config = dict(
    num_key_value_heads=2,
    vocab_size=2048,
    norm_eps=1e-05,
    tie_word_embeddings=True,
    parallel_block=False,
    init='normal',
    init_std_down=0.0151,
    optimizer='muon_variant',
    decay_shape='linear',
    max_seq_len=512,
    doc_mask=True,
    train_tokens=931100000,
    dataset='wikipedia_en',
)
MLP neurons of a small language model. Each row is named by its layer, matrix (up: input weights; down: output weights) and neuron, and shows model dimensions 160-255. Each number is 500 + 40 x the weight over its row's rms, rounded and kept within 0 to 999. Numbers have three digits each.
After each neuron's rows, "fires on" lists the tokens most often at its 100 highest values on Wikipedia text that the model never trained on. A number after a token or word is its count.

L5.up596:549530460425485528531518476550458496527505512466473463476519518461484502492489496510430443528482457420495467460549425526493511479525516436443569474572565484540570534459531497497482475442415462581482530440462564504545500436541480414538519486494475496512535561494442544485529569498495507467
L5.down596:428563431470521599468483593507490566472450487561487478530497456460524518465518488476472550547415491463479539504560529458556488479526511529499492553515544501504495532511488555519489531527452446478401452490446516481459537560530505436519507541457448482504464507478506568550459533546446545489
fires on: " of" 30, "s" 14, "o" 6, "er" 5

L5.up1445:489485505525510478546495566535474518515508555479488501481492511534391450459519505464544429476468486529596502581558425528494538524478556518469468461520511422537477477518508457436529461461513494459485485605518519565513565553478447531511454512482505481493486542491512526559517438462559547516
L5.down1445:450565508514448473520487486411516501538425493544485497492459550547562402477449498540532460528520424507446518423542437455473487446472537458529548558446469506504517527422500467490429529460499482458516534478488569499514482465429472504486455533493549507477473443500479561507547565514471516512
fires on: "a" 14, "ical" 12, "ive" 10, "oard" 8, "ative" 7, "al" 6

L5.up1902:541476535476479514484389470575434458509509566532507511480501541482465499551436481516430486514519584533539504452537518548418525482446454509461462540416521484496513471510470543481557469494524479512516483431576520463481509498505446453458526436502574376457490480499508523495542525510496472445
L5.down1902:480468536526532532432537513437483496484453476467520497492445476521483577609450489449504575503523539518411451494451489582428451470422490470535464502485512474440578466416475551484472568564463468512503533571524578597552540475452513523525537482455481488515505486483467500481456506543506532500
fires on: "h" 36, "old" 10, "er" 8, "y" 6, " no" 4

L5.up320:555541516492535511470591491503523436480491468505537467499468557528498508518469537468545480498540537429482502514452529469474532508530474429541497488494404512463508447502559520562487499477519506534545506530524430421480569441536558492554531523555494523490475525485478495512494456505445557566
L5.down320:503479472491417522513504494505518510519483464508548500493476471455521413427514435592502500621469486477460488501455485481539505533533457497580521484435531529507498429493550499567505466509554457437475529564515546559482524512479499510510521541560527590517449439518471540494521554573481524551
fires on: "." 30, "," 21, "s" 14, "S" 11, ")" 6, " States" 4

L12.up459:486496460590528502523450484547482487464501517550492543488495472499535502501524526569512480520501546511447482503534468492429497517586519544462446477438480578451556517568523499470531481482525525494475536563449514527514478519597487499470556534504506556456512510541522511478477514525531473578
L12.down459:516567476574550407489447455524510510478473490470550521543483541484514493440477465556449445423445495558527543562522553489556461516532517396529524464481504513541456548568476517500502474557572494498531533578545509482547494552459500419485522502529402463560464483493471448503515480545515417455
fires on: " d" 21, "\n\n" 11, " st" 10, "N" 6, " N" 5, "n" 5

L12.up1390:460505518536449584476491567482515466523526426468526516438483525514491515507456425548499511523516530465570547495460579525535511513531493565500439502489441470477585465491457565499510442533523535526457452504524664539474432499507490467490541464501415443497557477486541442567567545533516465486
L12.down1390:488575443497546464409512517578480488523538473454568543469512465541431525483457452556545526561510497507590575476507524512502527560452479472542485481525443466447539484513508496492460507426479564580482504488495498469489528457533401436498507534499463541467512497457453512542503512529489527517
fires on: " Y" 42, " L" 20, " y" 19, "Y" 7, "v" 5

L5.up717:532446494424514525532460520504543459400528478542489446474532536501516462421544532507500481495531502484476470450578492545477527453518538457512420530489462455541456547467491484483476547504473599565531451478450558495488470472474569439476545513567485582482500509512465460491529495523519563477
L5.down717:519536514501480509434510526506527443517555504528519437469463422505545549496462571485502504546487547485503497500467476472507458523540474488576534545539460532493487442573488535458451477487490504459487481520458487494543449439609526554595507485549495503480493527435591485535518491524464503556
fires on: "re" 15, " of" 12, "er" 10, "ort" 7, " (" 6

L12.up1492:511443468530562511543498454555477525514451484484414518518526557505474494463496499542512486540475462512473511522478484527470438563544490517515475406439472440544465539523547487437485500559468551564555374504531493605545526506535580481434429540525464420456482539553468481431508481571486538545
L12.down1492:420452511496537524442508558599504547599533455543480490527575476529468523481494482527519566490482475503536527554493490549460448598514514511518492465501462493447465556489532478470471528500546512441504430513474416541533389541520496524444472480448516494472528536471507449449450415507480489560
fires on: " Sh" 32, " sh" 25, " fl" 10, "h" 8, " Fl" 6, " l" 6

L12.up464:455513498461517559467449439443506533555503527453509455500516449522487464518544557472507488556550522457458580473461569493474411458492468495454500520486568544513498510552495483463490414435518476522494499515500516421539535503470532488513518501493463431543542469425424475501499474506543477528
L12.down464:484537525481481475492463487435476540489494520449502473461564445437509448460451524530565468520576463567429523481431446501521531527477492468573551533418489557513542521532510459448566513495452546501522469491478584542560501494517587497546478429503520553489495545511494439462517506539445485536
fires on: "." 39, "6" 10, " " 9, "ion" 4, ":" 4

L5.up76:449545493521515490532536560486646485527497496492524500445481482466406474478479478536559445512487435469530507526429566582571544551533527540482524433497492476522498441446506562496528518540467511512491485497500538413383520512513459495542439483485509534471457535481499479552469528495561475535
L5.down76:536454536531529486475573523491488515512411489496546494565540491465528518541503514493433476442552481509474519448507526534450492512468464370559609489511518540484505510525443507536506566530475455474445525487533532524479420481535492482558516501502480503521467540425487504520491426525538513542
fires on: " it" 35, "t" 9, "on" 6, " It" 6, "ot" 5

L12.up889:439563511503433549595549393586496519496494564481481477485491455466514548489498451494511462451506492527458606493524497422540553554464581470499450549416481457530529500445563492489477507448508480484590439519470480522519451466432560477459416499574480541470512403525528484533483558469482520464
L12.down889:448496530544487460498475524507412561459452477493494442519459469511518504491596465434519520527455506403541456480475540563570517523517474511472517454517502560486457556523532535534470555457454534461487496542557492497496484570592538527494535430440468513469466515438482516529521483436505465514
fires on: "\n" 37, " l" 7, " L" 5, " November" 4, " " 4

L12.up330:549531450537533479465486538538580529458491516533575475506505408463498515524533457479454541495520485423504465547527530514499443559414391540480514472561489530471479510527516481516548521527507458525517429498430440492515542492551437595513532480456466480489424437414446550434496583588481497460
L12.down330:425484540473498551462478494512552501533543500559450518518521471489495472423500549472519514573476446501563575480518423566501479553562507561520450498470518485548509518535502515526573494561588520506530471517595526509431444457570510487485507453469488530453470560512562494490490437444532472504
fires on: " c" 36, "C" 7, " C" 7, "al" 6, "est" 6

L12.up1451:481549536491497505530567433492512512567537550524482603496447445485480542500459435492485476567474434445546562473469464507567545497523526525464406466551546471540471549504544477501509489585508537460571491431531492511521512552611550540436485493509504442499459551426449503482510499464442544509
L12.down1451:458470546515551474461596558497533496477475471490502506510477544476463544473513481506511482503522559451545460522524523495502503487503495495561507484485577548408450454581557516497455510498532472445570509550461534491487490497501503470500362506535480508439464506514533470541516473454476472502
fires on: " Sh" 21, " h" 12, "th" 11, "h" 9, " tr" 7

L5.up1013:532501499496534492521515491449456478460605567554515573532542480385568578488474526464433464491516500562522550468539472489502574504558504489512449519503513508477467479517502516515518485470534503541503534501439535522522544543431497477502488421495531459537512490497495503461505503488542488479
L5.down1013:455568465546499474466523537488567429510492468465516513464573488541460537474493480447523442521458463455505403528479529462517441545509490585537556552452497528506543523532530493503508480529438496494542494522451537540456467479556522499534521539458444485453457483443536501587476541485516487479
fires on: "s" 31, "," 18, "a" 13, "es" 4

L12.up1099:487494517440544518482518533469523471525448483457577488525489514491476513440451477462439489518502463481518511454482491520456425545470503438534543501505449466468459494568502464526557517496527541527533479512522440507509438468476513477391461523438453537536459466468506469475494495477448512534
L12.down1099:517473553484510491430472431512452474499499482439534517499513427591531476451479428539534484543537513468464477556492476484492430491501474495468534500520553473497515492456496498526469554573479508497511523506583524580477469493470403440593492517560504528502519550575506536499504462535532574465
fires on: "," 43, " " 25, "." 18, " G" 7

L12.up1864:505433479488527552521492461432495562530527575568521496487481529553481498559500450508548452459532500443496453431525537504446556513482532456396524479511500450469499453519501539447564515465501538544451502567504497516480514441511567472500527453528520495524436439461465567543549510530560572550
L12.down1864:518476502430512449531517418472417568484492562508520474484546494514492523478475545569539459503529490424560510551545491518515490542449493467529549523437551432428479485561441442545476486457488501465406461502498500511556474474494485506539521461502486485509466467593529521489538501483552499498
fires on: " Bl" 11, "ens" 10, " O" 10, "at" 8, "l" 7, "ie" 7

L5.up765:529543529469562464543583519545474505534506512559483474546488534530490504485525535511490530488479479599551478495520504506555529513400576529496492535515373498542583558373550508459425512460489524463504492502518504472516521422406475543493445511498450432476541475487489501555566465452509451510
L5.down765:489493557451529450475496527499577519455497552499450561566491479501512421504535476461515521441486450513447506497456426496519516486423484481505476518532536493435562494512508556537530481520450489497542533459490481501509429509547484458419477458423495573480479506538482509542474466557398482631
fires on: "ent" 28, "ory" 9, "y" 7, "est" 7, "il" 6, "ist" 4

L5.up887:487451517495504527467438573486487482530532491455489501499560498551467464465488512504482493537508459532526468502513529486436451484550572403463493477370456477536528494507488471535423557483488525481400567542476504504538527505418579471489540428523601486489530498550419537553481466485534476482
L5.down887:525625451531533541459490416532539501572467540496509420448473526507488512539521463482516506506514530476512519530448468534493529480464457570490541492514622540507482529486443579451486477532435535499531505486449388503480475492524480580523482553478521460485582518518595545466464541530424523490
fires on: " of" 22, "itle" 11, ":" 10, " by" 6, "er" 5, "e" 4

L12.up1358:509508513462493465506398499505490501430484499535536476493503526502518452610501536556576504488464430510521477530606441438490608450438472539497452484492553540465522522502550443482549528433503469473488450548491462543481439495491501551510552487485491508523455485489563587496517543496519525541
L12.down1358:529567542499548455497526516488468479537449426496515455513555508538475516463486396625492547416503442492416452553529518565517456459469520528485542530497503469486535548494472541547510459515454457525484505466494585570498492457507470433501472539473453489524534528499431474432474507537479471526
fires on: " man" 16, "2" 15, " player" 11, " le" 7, "ar" 6, " f" 6

L12.up1077:518485565520516508480463505436500461474464516553533533464462552490490497547474480550557486408512502563467501484446563595560458548448491504442508523469506470503500549486433498466491494502462470434569583513552503505483494493447543501468407564482546500422494456443470441514502502501496459479
L12.down1077:606548492517475443527480486525479494486460424472480508549488496504499492488590501506464484585542479476574491504508451422487475445487455482556552446474523491531564459563532395508511507474530505435415469525531527541501482485502517554514507477566462513535440469446540470533428491517481475434
fires on: " " 35, " p" 13, ":" 6, " on" 4, " L" 4

L5.up1998:574400420508516514564445511503484537452560529539450498488494560546508495474520475461480561516528548512546467574479543490419510485464502512543483514477411485459531490497476521484575497545491493515479505529498441510494472486516502454494476466563519429417452529595468528509568512454517419510
L5.down1998:480592474505523507470546504533574471539582496511504520471509505520506438520505496474474483451485463444506494459508489428530442588483441567505520497525523523476448465532502477431467484447516564565514538564510465547473515513533585571529530484432488485465515545462404546505415526466463490473
fires on: " " 25, "." 13, " |" 12, "\"" 9, "\"." 6, " and" 4

L12.up1539:472476509396539488460502539458510489433478513568563511485409535514479470516393453534557538529536503548509549529498495548500465451496547481454449532549459472532490495574477512527494496413521454461617577520479520530508518455455460479455435521457553501436559554493475477573526541488459463520
L12.down1539:549518493492517504471561559385483447485488482437496481524502509512521475504466461594454485477503451476609453559573518555521487494555460488482599438558446551462509489516475525467584513489513484506487465501558512438477442493476535533465522486549502459524468515470440559501557496509449458557
fires on: " g" 37, " G" 24, " h" 7, " st" 4

L12.up642:491434435504540563452467489595543500506522452482498477463500583493508461563494487524488559485457510508485441525498433502460481588483524522576534438478514506540501477558495424551542550448469392525524517512484506470455502560496455459527443470469418528541530469525557549502507444593521448524
L12.down642:501467508510550504480547488588551549399508514516553514483450510508471518470499489480530457566545553456441503571509538485483494472524507533447520554554544550459510486578542465502514481483480521532473549505434496538496512445516506503501469536512514544437472535389495512495536545464484542486
fires on: " n" 18, "ic" 9, "in" 7, " Cons" 7, " N" 6, " comp" 5

L5.up1610:491504469511463455482469495485497506515562474501555528512496496509521429501538498482477455550516489467504455517555546562489377458516539525487524484494444424512469425541494521461559469577457540468473552477487493544477487547541559534539520514445456506538446546536506529498614545474416467543
L5.down1610:503519549505534496478533479513555571434502538545441548533510495435485524547544481557530513514502556430444500473473508464486507533472494528497478564465499469419529500497530474471485491511523449484559450472492479473520444526516545410448518520544559505508527499513485546509523453551583480536
fires on: "," 49, "." 24, " and" 4

L12.up145:495506481483542491628503475572511455565515540504529501473487565452452508550491455442489459576449462482492490488530490427474537490547464480497500448505542488518608488427580444517489569540460585596479491470555496477501521463479552532474479474500500479494510586455455509495513516496485453482
L12.down145:441528502543571492405526510522477569527464471523538506477532549504521422497511448384515476402536489500475510505423492458463512493482467506516518503446549526488463541549539540489493458512527464463407567495516436543521485512513519492542417544509519539541518510486489475500579528485520488549
fires on: "o" 41, " in" 13, " trans" 6, " of" 6

L12.up1428:468524521496549574455572474500483433508463520519460561496492570549449499496560511485458452578544519468484502509446482454495552359467508485558500511468494514488530453451462486503492478523494570462491436539485481451511477469440599489605480485516505484595515482550482506459543426530528452535
L12.down1428:446497469482569474520497498470462538512518520536620493500477463502492386496498528523501454516488536489586523557410506522552487492476512469512491493601500494480423544453488437552464503504537518493485530509491485503500531520476505447477551536499445518505516461513487485540438481492480512504
fires on: "," 42, "." 38, " " 8, " +" 6

L5.up1614:494600509441459556468545518515528505556568470529519483445551505459483545422494490570490552594488466541506524439508528478528489495562462478536434517426484510444441484455543496459532545500464426481526542524470450436497476455514501460425511564562539518501487467478501532586484450501508487503
L5.down1614:502452475541523524543515511487478529424561549502472560479490527502570463576548496492540507514533520520491486585455564482442502504476498475530609508472481473452496515561512481570501446448502494490468523470465494611494444436602580542470494471469521493425476521466492433558488499430505473438
fires on: ":" 25, " " 20, "rom" 10, " in" 7, "2" 6, " l" 4

L5.up592:445495490523459475486476432541497487562544467545610449428498463470512550515556493469503490518464507481510617453588480586471518457503505550457494447463511485473488509480498550475512539451431405493459436516531522496463600490503511496422521465499571473491522515522463467525508527500543540476
L5.down592:478477512555520534489449521503531514532585467584477531475452490502505522478498444520517506517554473521498448471517575504499571449501496490504482484519507583468512475489517531461564475453487478517478486446421485524526530489505466500543488482551522463444425462514456502467513488504501460495
fires on: "s" 19, "ation" 13, "oint" 8, "osition" 8, "ate" 7, "ed" 5

L5.up2037:480507436493498442421486467502536508471446495502554557489431525494424512551492481474458538451460583505513504479532469484490482541511468548544488525469461553550515559421496613501445526448502494577480490507472433493517498564549534526468555493478586382536481547497557371490498491518543516496
L5.down2037:469501456556497510555460524526472528513561565503423495510411554524451533552504471439517524484538492484576539489576497434481510564480519488511467479527513476511480558521544465502465545472460514534550510518533497556596547513477458440420504535551433489511533511546510434517556481528494509479
fires on: "s" 55, "ion" 12, "|" 5, "ions" 5

L12.up810:422507537459470563432440494529511502510488531455550510518514576632532520475464491550503518524578507524477529487517518464502421474518439411508530446497491432474516493525564466492520469433491543481543480468540530560599500510474516544508524566460499515524527577510486522473475482552480475506
L12.down810:446517460528526464403474476487529393460489536547467487511491408504510494521507410529487538541536581533502453507458477493548523528441512525441534536509478493521494554501479499561570481578488452553574477554451498437549434548481518517542517453544479502498508580487493466432465490499526509503
fires on: " " 34, "," 24, "ro" 8, "2" 4, "." 4, "est" 4

L5.up1425:563477474497448443564483508480464525538511567464496519555527509467495533508526506450479488458529499484462542483479432534458431551521490531430443565518537487489543532456531498406479485467413440501428518520550535566628523509500468514476524524484596571484517521484504564503477460519543494459
L5.down1425:465504528512403562534493463512505468517427487525515386513596513540494428505541485442469480471491515537463486476465499533508505434483475523459490463550449508540439528514531490440494505585506521500456500524516530467552488535448470484593453468493553603520490424539460538462484555343490504499
fires on: ":" 19, "\n" 13, "ir" 12, "==" 8, "'" 7

L5.up944:557502500566524533550458524542504522458533512554495496560480478572467473496473444528512529496493497426536465556515562520550494454555493540449444517423493464482510440477493445525550519488493430504505427557510435490522501579481603540449477553562544533459554577468503525486444492511428524502
L5.down944:580484474487500554515489523514480480514462550439507562567534391499505476561562492531436591482431453522517465504564463472496454611445478568491521485499565530485535517486521506433484514554433493413522541529454488528466486523531511485476472452481528462571533465478488519499534477596524534481
fires on: "." 25, " he" 18, "," 12, " |" 9, " years" 5

L5.up179:592468493528521481514513527548476525496571504493510467580540541490496494495441521573502449518523491457479423497451528565558523544514496537493467504543501441525509505494475509444479486482498461436488437550500537484510447476576534488510461513490407542504450539563473483508453465512436499546
L5.down179:479486463443448450534469549428438445526491546520605500525494492496485485501514550562465473489468448489501494564551535467490503437508533469560557453450526460518448518469476487467551458509444549528520497586557556538524553514493479506521539480524520419509474489465547481500472472506407484517
fires on: "id" 15, "s" 11, "ing" 9, "l" 6, "ar" 5, "th" 5

L12.up599:487493495521581492519554480524510517402474448546501578531464473516487490467566468469476576513519530483474447486509473425446461520560476434434492538461566533491528463482491434489437509545478422541494481509516539480492503517530524550471481545454470452491434445528534496412492564526497539486
L12.down599:436516525499489559512544452531472545522456482515540534419574523525479542546518422548529500471475533465429526546459461518537519486523514513489522495442433512477532404469490441509535482525489520574470556493517480550492510558493498470539535465459482590492478559500532522541536511493512467493
fires on: " comp" 31, "p" 22, " Comp" 10, " ne" 7, " exp" 5

L5.up402:467490481486498518515472442477486490479409502423537511496503546458563496537466477482423530517479545523514522503476488441477505528456535524539471601551484475561589462465507569463468428469486536516403572529512452491453529454529564467473505448507544490534498532508466527483571556493538553468
L5.down402:536517484448524515554504498493530535527557513476557469568480430444523552541460551474487537557550451457484484581539519487577498448470486510483473539580543502504563472540493520475454523509467515419522484501529515466427509474443508475535491525461465553526576470521520509529440495528463541546
fires on: " to" 20, "i" 20, "\n" 14, " in" 7, "u" 5, " " 4

L5.up572:462473484491430454504417483489459555555489542521497518513480490442490503481534483432479518468461554496459604507527568550533518558468501594468498510532557509504527485514475550539501539510463422569480444484493448556600423555516560484498511510514443529482525453500433504563554506445527465507
L5.down572:472551513510512540511505537532533479436465459471448518540449446449513433436611569495493498450445541511485489487464538454542478536542493509563477566559522450481490438526498508419456505421513480536504536430550505531509525510510449453598518489504589513466485459447504460453516496465452534466
fires on: " Party" 17, "s" 11, "it" 11, "ed" 9, "al" 7, "ion" 5

L5.up478:446532530513535518407531464514532466477506546518463411518461460552502543496503550462529514565475484469450590537490475559514515478465428501416513447569471523507491381478468515509444569490477441546497465461501484417453561567544459447517499456497549492510542538448443505485453534459510542549
L5.down478:500501518456455568561547512492481528505577467537484518435493475561551454456536509461480503508502518473474507507503491530538557454476442562515492488480486523533400525454565507505506539568428503506529530535484540458543513473463462602504485437452418461495515505473500543518434544453526457465
fires on: " of" 21, ":" 7, " after" 7, "w" 6, " –" 5, "ours" 4

L5.up591:488478493458478545513528522486545421456545514455486571519453513510411523545435472490486449568554491497440549489563458511526495543445513496494492484514472455481588510530495471511563518483412552461465552533580439489454487492525509478519544453515480528553486437495450544439426495546468441488
L5.down591:530462482468445487480498507509444489460462541521531478535431485507424458549414530548515536582528468508527531495490517577489507470437469544478499489536498480457539479464557524474457508535402503534464514523563479484503528528496426489485528472508510401571396440491487480470477494504423522510
fires on: " Total" 13, "out" 10, "er" 8, " (" 7, " of" 7, "old" 6

L5.up410:495502529537568577482473533579475490449552474512493568508517539449515549582500446388508539487542480532515506509484413499436445448502481503499516513526502538502499504425549554468479497491498505496479492517488483537445418450590497456507479545421493512490536515526507576480527480538518515516
L5.down410:503485462531473450549396513442497473564460497534459533540528431535561443486467566536481518519494511469510538530482528554567535515452498558495421467555502455522526455526448534493527511521476492499475522520476562476469500494421492502438506547559451502512471499482513470531467548448546457489
fires on: " of" 16, " with" 11, " in" 10, " to" 9, " or" 9, "are" 6

L5.up304:485547492466470532526476531425580552477495583512588448497540420533564527523508480510420513439482505503521513498511477517486526476467430546473563566523498492490482477548543482514431527434474512464507497506469555511509504561507456519448537526464482546541518474523494498451499513572468534441
L5.down304:498499539476510514478453547499572441485419482491511492532520388469536605523467491427478486520483521559497474415501509503442513481480446546450487486532466435495551533510483498493533519463521527499536478472494444490473488536495528495394440458467500488516551526487379499538501515521522453514
fires on: "ol" 17, "r" 12, "C" 9, "ch" 8, "er" 6, " C" 4

L5.up992:438556502483537511460480443604525460533457517491456469512533523471448480523374485461555518547409448584461496428496512498529471527525466470454486508488543438474537452577475478495502534436542536479513458545523571432462578510477559435515509525485501485525495491507429486474549482507538504548
L5.down992:580523510488445518562488502470507522533509513504526501485476448541451495520553490532503511485581532424514512568504525546409489437505498537533489529518481433525427496525526497510515422467455495469524527477499429511538453536460466537516433466407548488518496531472441459431485544590472516458
fires on: " of" 18, ":" 15, "ed" 10, "ame" 8, "\n" 6, " the" 5

L5.up1901:499512534483519491464548484521547575503580554524470561409510529552501518536506484423482463541468538485519522411465438457456519491570436483497469535512471480527492538489497497482452471422505429534519487459449438536528496506548530464563550552559515438523470443475502575448516457522467481566
L5.down1901:559505496431568523464467463457481588434502513384476525502521512471558523485521567551563477498546524456415479477491535505445534562491510469478481504451458491583444495494534508529460503537513459473554484457523477499529506456540468548522529493474543477454470484521485552527481490497464519555
fires on: "." 54, "M" 13, "T" 7, "B" 6, "F" 6, "G" 4

L5.up365:496520568471435476435497486457429554443504569527560446543436473499512456548474504514491506469491518480481499537492472454489484476482530520545508512425440525458512534497421443488403423463533485503508460470461516453434507524509435519471488567540537506495471495500504507496498455495564557454
L5.down365:504496442585498442508446510544574453567579516452436481495469576532476503502524450595516495487511435510504499424529503524503566471523471478497469500514487471443525489551526448465554499521461498515479529505426505511563472539502509481388507474447558521441487477503454457438506511529495493468
fires on: "\n" 24, " that" 15, "s" 14, "ed" 8, "|" 5, "o" 4

L5.up1074:481487483507564499550505509556511505471587531488491514508489479572453479484514533487495463505490517522492470601489483502475488464545519560457462554493444445505558493512491531538482485475450539494510512495511431498511561487610571506483485488467504515459526511431487554533519464465460485492
L5.down1074:438476488503585528445548476581506617480440502557495557470554557476469449491502445479512514463513534474476526432469552536524520563468460487514515501524520422457511485411431545439487468488509582460503509507579469434467490393546610457449449480498557556517484562455477444527514463421584512528
fires on: "." 100

L5.up303:517494466521527503493559516449484551502551565547396574505519529494525470555530506415470511569528585538502512478468446517511498507544518501567523498460536629480521539528511493481480518483437474570469494516485447486550545529514500528489535510543523433531577481496489581461467419503426558489
L5.down303:507471497445489502495589451446425577563497527547511444549495525483484443463577509513464530528521516526483471485535498454421443534491466489511525497524496550523493508509511483457516487461551506462518481459508468519556503527528482551472556515509493488604575482514499450506556490506508527465
fires on: "-" 74, ")" 7, "B" 4, "." 4

L5.up1996:516495553490480411533486466496476482530487488526514494552474454464570530496481549475497439537508464522497533495572568432525516414583479520441516485583517497554536537416518492519452537392482457584495564587460547560510480507532454486542472459499415483510509510486545477417437466524499525555
L5.down1996:545520469525514517432459512520565466514527591499493544527561415484510571417562487455547521506394565490509473480510490500450498496472524461567524514442521463537523476504444457553482501530481459397496527484502480473488480515538508432544430513460527456494521480465471566560568546457566524472
fires on: "es" 33, "s" 28, "ement" 4, "er" 4, "ives" 4

L5.up1442:474519535438524559516480482539508537550542524488537503520447522503543481538454474432522532425465413422543523580452486523462429553484478540556538457451400539519443556488520522462446532454507479519506447433477575497437567410521493473438536527479554462513469530518476559462589465451495523509
L5.down1442:547496417548471482460561514586461466529513532542499486485485541507461472475498477492525463558490508475498539494497503462421466529552475509574472431471529536511535531502486520515477492486515491532500517463522472444524530415473491552488567462549443492459506444415489432500399570523530505514
fires on: "," 35, "." 12, "|" 11, " with" 8, "|---|" 6, "\n" 5

L5.up558:508523516495494534460572511537511525540501499508521484456460474470548521527540493457534482477495511505532521510453551542564584546517478455481501452465554403418588538563570455520502433510573485506501511534570506478529512490502489462444577525459481519448543432490574505470452448582514533437
L5.down558:430461487502524500391480479561506484443493523455572524529479511471527540470437510530458483430463567548483515535507447497530530528478473450493439531518487494521522453482494475549558423537553555513553594493494525523549458558493486498509533421466443469424430526515470500471474519534507584438
fires on: "ing" 47, "ed" 8, "l" 6, "." 6, "ro" 4, "ations" 4

L12.up1987:430551490437501520489542474436474536559464555551552429497500519555523428508452446517481431484486471497597468524526531502478480469470514499469524451565567505434477487503486525580517489535433535515481464495423502511599540571524458493535512486549518459519479521477499527529512492561471519558
L12.down1987:565480511507489486537578438509537437447476545481539481474543511530487522560512501503473471547482549472572455522507404484513535441555468516495524561542432473559531520522505416535497460528491504511499460536489512493518564517445491517525486541468438488499437551482483524521578508495510430451
fires on: " " 35, "-" 13, "\n" 12, "2" 11, "|" 11

L5.up1479:483473557507563462499528475558546530524452552471522505522502461525491567471508445555487449600447420563474444420489422529467514449463586442490553457539429461489531526517473532499557502460481530499576441567502498481510513544490529487446542526523444396536500500524464480501495497550519462481
L5.down1479:475471440450486507532479561513549425474520495462546496485509517518514423534538571519492466496523505549510586486502506573502533478528472522472492499433440480538466502457530532543380400471432533558504530507507452539591600528570525500509531507542556394434498485471488457557480529518505562521
fires on: "ing" 16, " (" 15, " |" 14, " for" 10, " house" 8, "l" 5

L5.up885:561470462500424564497496485492424508546549499549525503497531500563560479559492427452499447453499590512526579514491511566427569476558569507481482452511560470472491463454519570547477473499497433537540474566434460503537520492479536489401505499540459524497523506478430459533507541491469545528
L5.down885:542420524434493546473534483505460479482516461512459510530553461541504517441556559559481554516507425539458473504541357476541461510479429447488557456535452541451505507504485555546505471456475534486536505510545527510495514475512451515486485436540510448463510450511615510511491479468426472486
fires on: "s" 15, "en" 13, "al" 10, "ed" 9, "ired" 6

L12.up1183:480513458474507585502497455460440495521494579509461536495442552495570545517495484475486405547492481480475490481510575502537457475470464526500436493492501439549525485423455610571495474435506527477483540527502473484415527527450479466526487542534515496524506508432460503434435514503515522496
L12.down1183:495439436486436518519539483465490524530502596478506522516544534492520464516460498520518463522569459491504436502516530521560563492433486565490502504551532478571562465530444540569451477506507498491451500463460534513506463496450496531528630543452511449472460427547530551482504453604480456469
fires on: "l" 24, " |" 18, "al" 9, " Bl" 6, " bl" 5, " Bar" 5

L5.up1739:513469427416441448524529479569470439468514565536543515493494456467485466501510500455502434539537506476487483571430554542490505483529553496518495485494579508554413522467463466493520477511561467482613537498470510523521544555493522454461485527500533529495467458471539455454491529518483540461
L5.down1739:487550564531561580454485502456541589514494501468504468539489583477524542565444513477509519457469459531553513451570481455495508481462418525496431465498441435478550501500494516497506522464418515532431494504548579470484451430545488546530554515519489449457490531521484482516514473508525434565
fires on: " of" 28, " was" 17, "," 11, "." 7, "ing" 4

L5.up1635:526487503486554556495478502516534428513544591521500499503482538474487457450493482459451563521565491522456534496453423469511588532446501515567571477476474485537560503486544561509463525498436491562462508528513527477574540414467488516490536515450475493522537533537476581557492478544501482489
L5.down1635:482509508490559471517488497487478537511496472519490517527475510454423485502488502518554492484504460516468447428488480507562515485554533509464561458595478525566597480554592498459493463510395516489503503583467535513494552444526492539461508479483572546481536560515529457505511508462525476487
fires on: "-" 17, "." 10, "ent" 7, "en" 7, "ts" 5, "y" 5

L5.up1338:478536499442500500478461496565419476506524554496474503502474498573571519514446541495493479485522509473531489468534473500579510530526516516500435456515560467541547512446519540518533531498494482550533528497450465545538521476452517558472551478532520585485519427548490546569493544478541590522
L5.down1338:482477537522520451477496490445453410467474609508534525521499469586505492559518508497483515480487486383492483544405500459517478502542489436450483573445584527582489434499476571478507503433460427480557554513511531531505511548461505563549471481554522437499513573565532517536512455490427552570
fires on: " |" 35, "on" 10, "il" 9, "\n" 6, " " 5, "areer" 4

L12.up560:486445470562538475518538547478528491525513527534492541448445484534388466528476511526427551539482528493452465500426449478522542507452558466478480504517535503486485457535490546526530492442465512504536482569506537566464495518481429463451472429478507494464566527539457546518494505504512466532
L12.down560:466528494489423441501528548490434558510514505543472526477514486566556423502492524570543424543552463415528431541530538564454452553508474538436554555457547536410530496541517514512533502450409455563552468469507485487580406494470469511484573519547480474551481519483525475559483532485467573426
fires on: " " 29, " g" 12, "g" 11, "G" 5, " Or" 5, " G" 5

L12.up1261:425517462484479573504512468557439522509498485484485541536467456546486443512456456483425497488525519552464489528543616514424474525466501466518495497486539489470477453406466515433486465501472474447534512468482551562539471538453554513491513491448564524555526471450549534455446452508531581554
L12.down1261:485493535465494484464543546430488483513437530519476541492478517564481496516539501525512452530456488470458523511524550529519555501490474480514522459506529465528465489483535471525481551485499608471524568553504523564455539533527410488459548473443516539468488467431489494570500488500498470449
fires on: " " 20, "k" 16, " Comp" 8, "at" 7, " comp" 7, "x" 6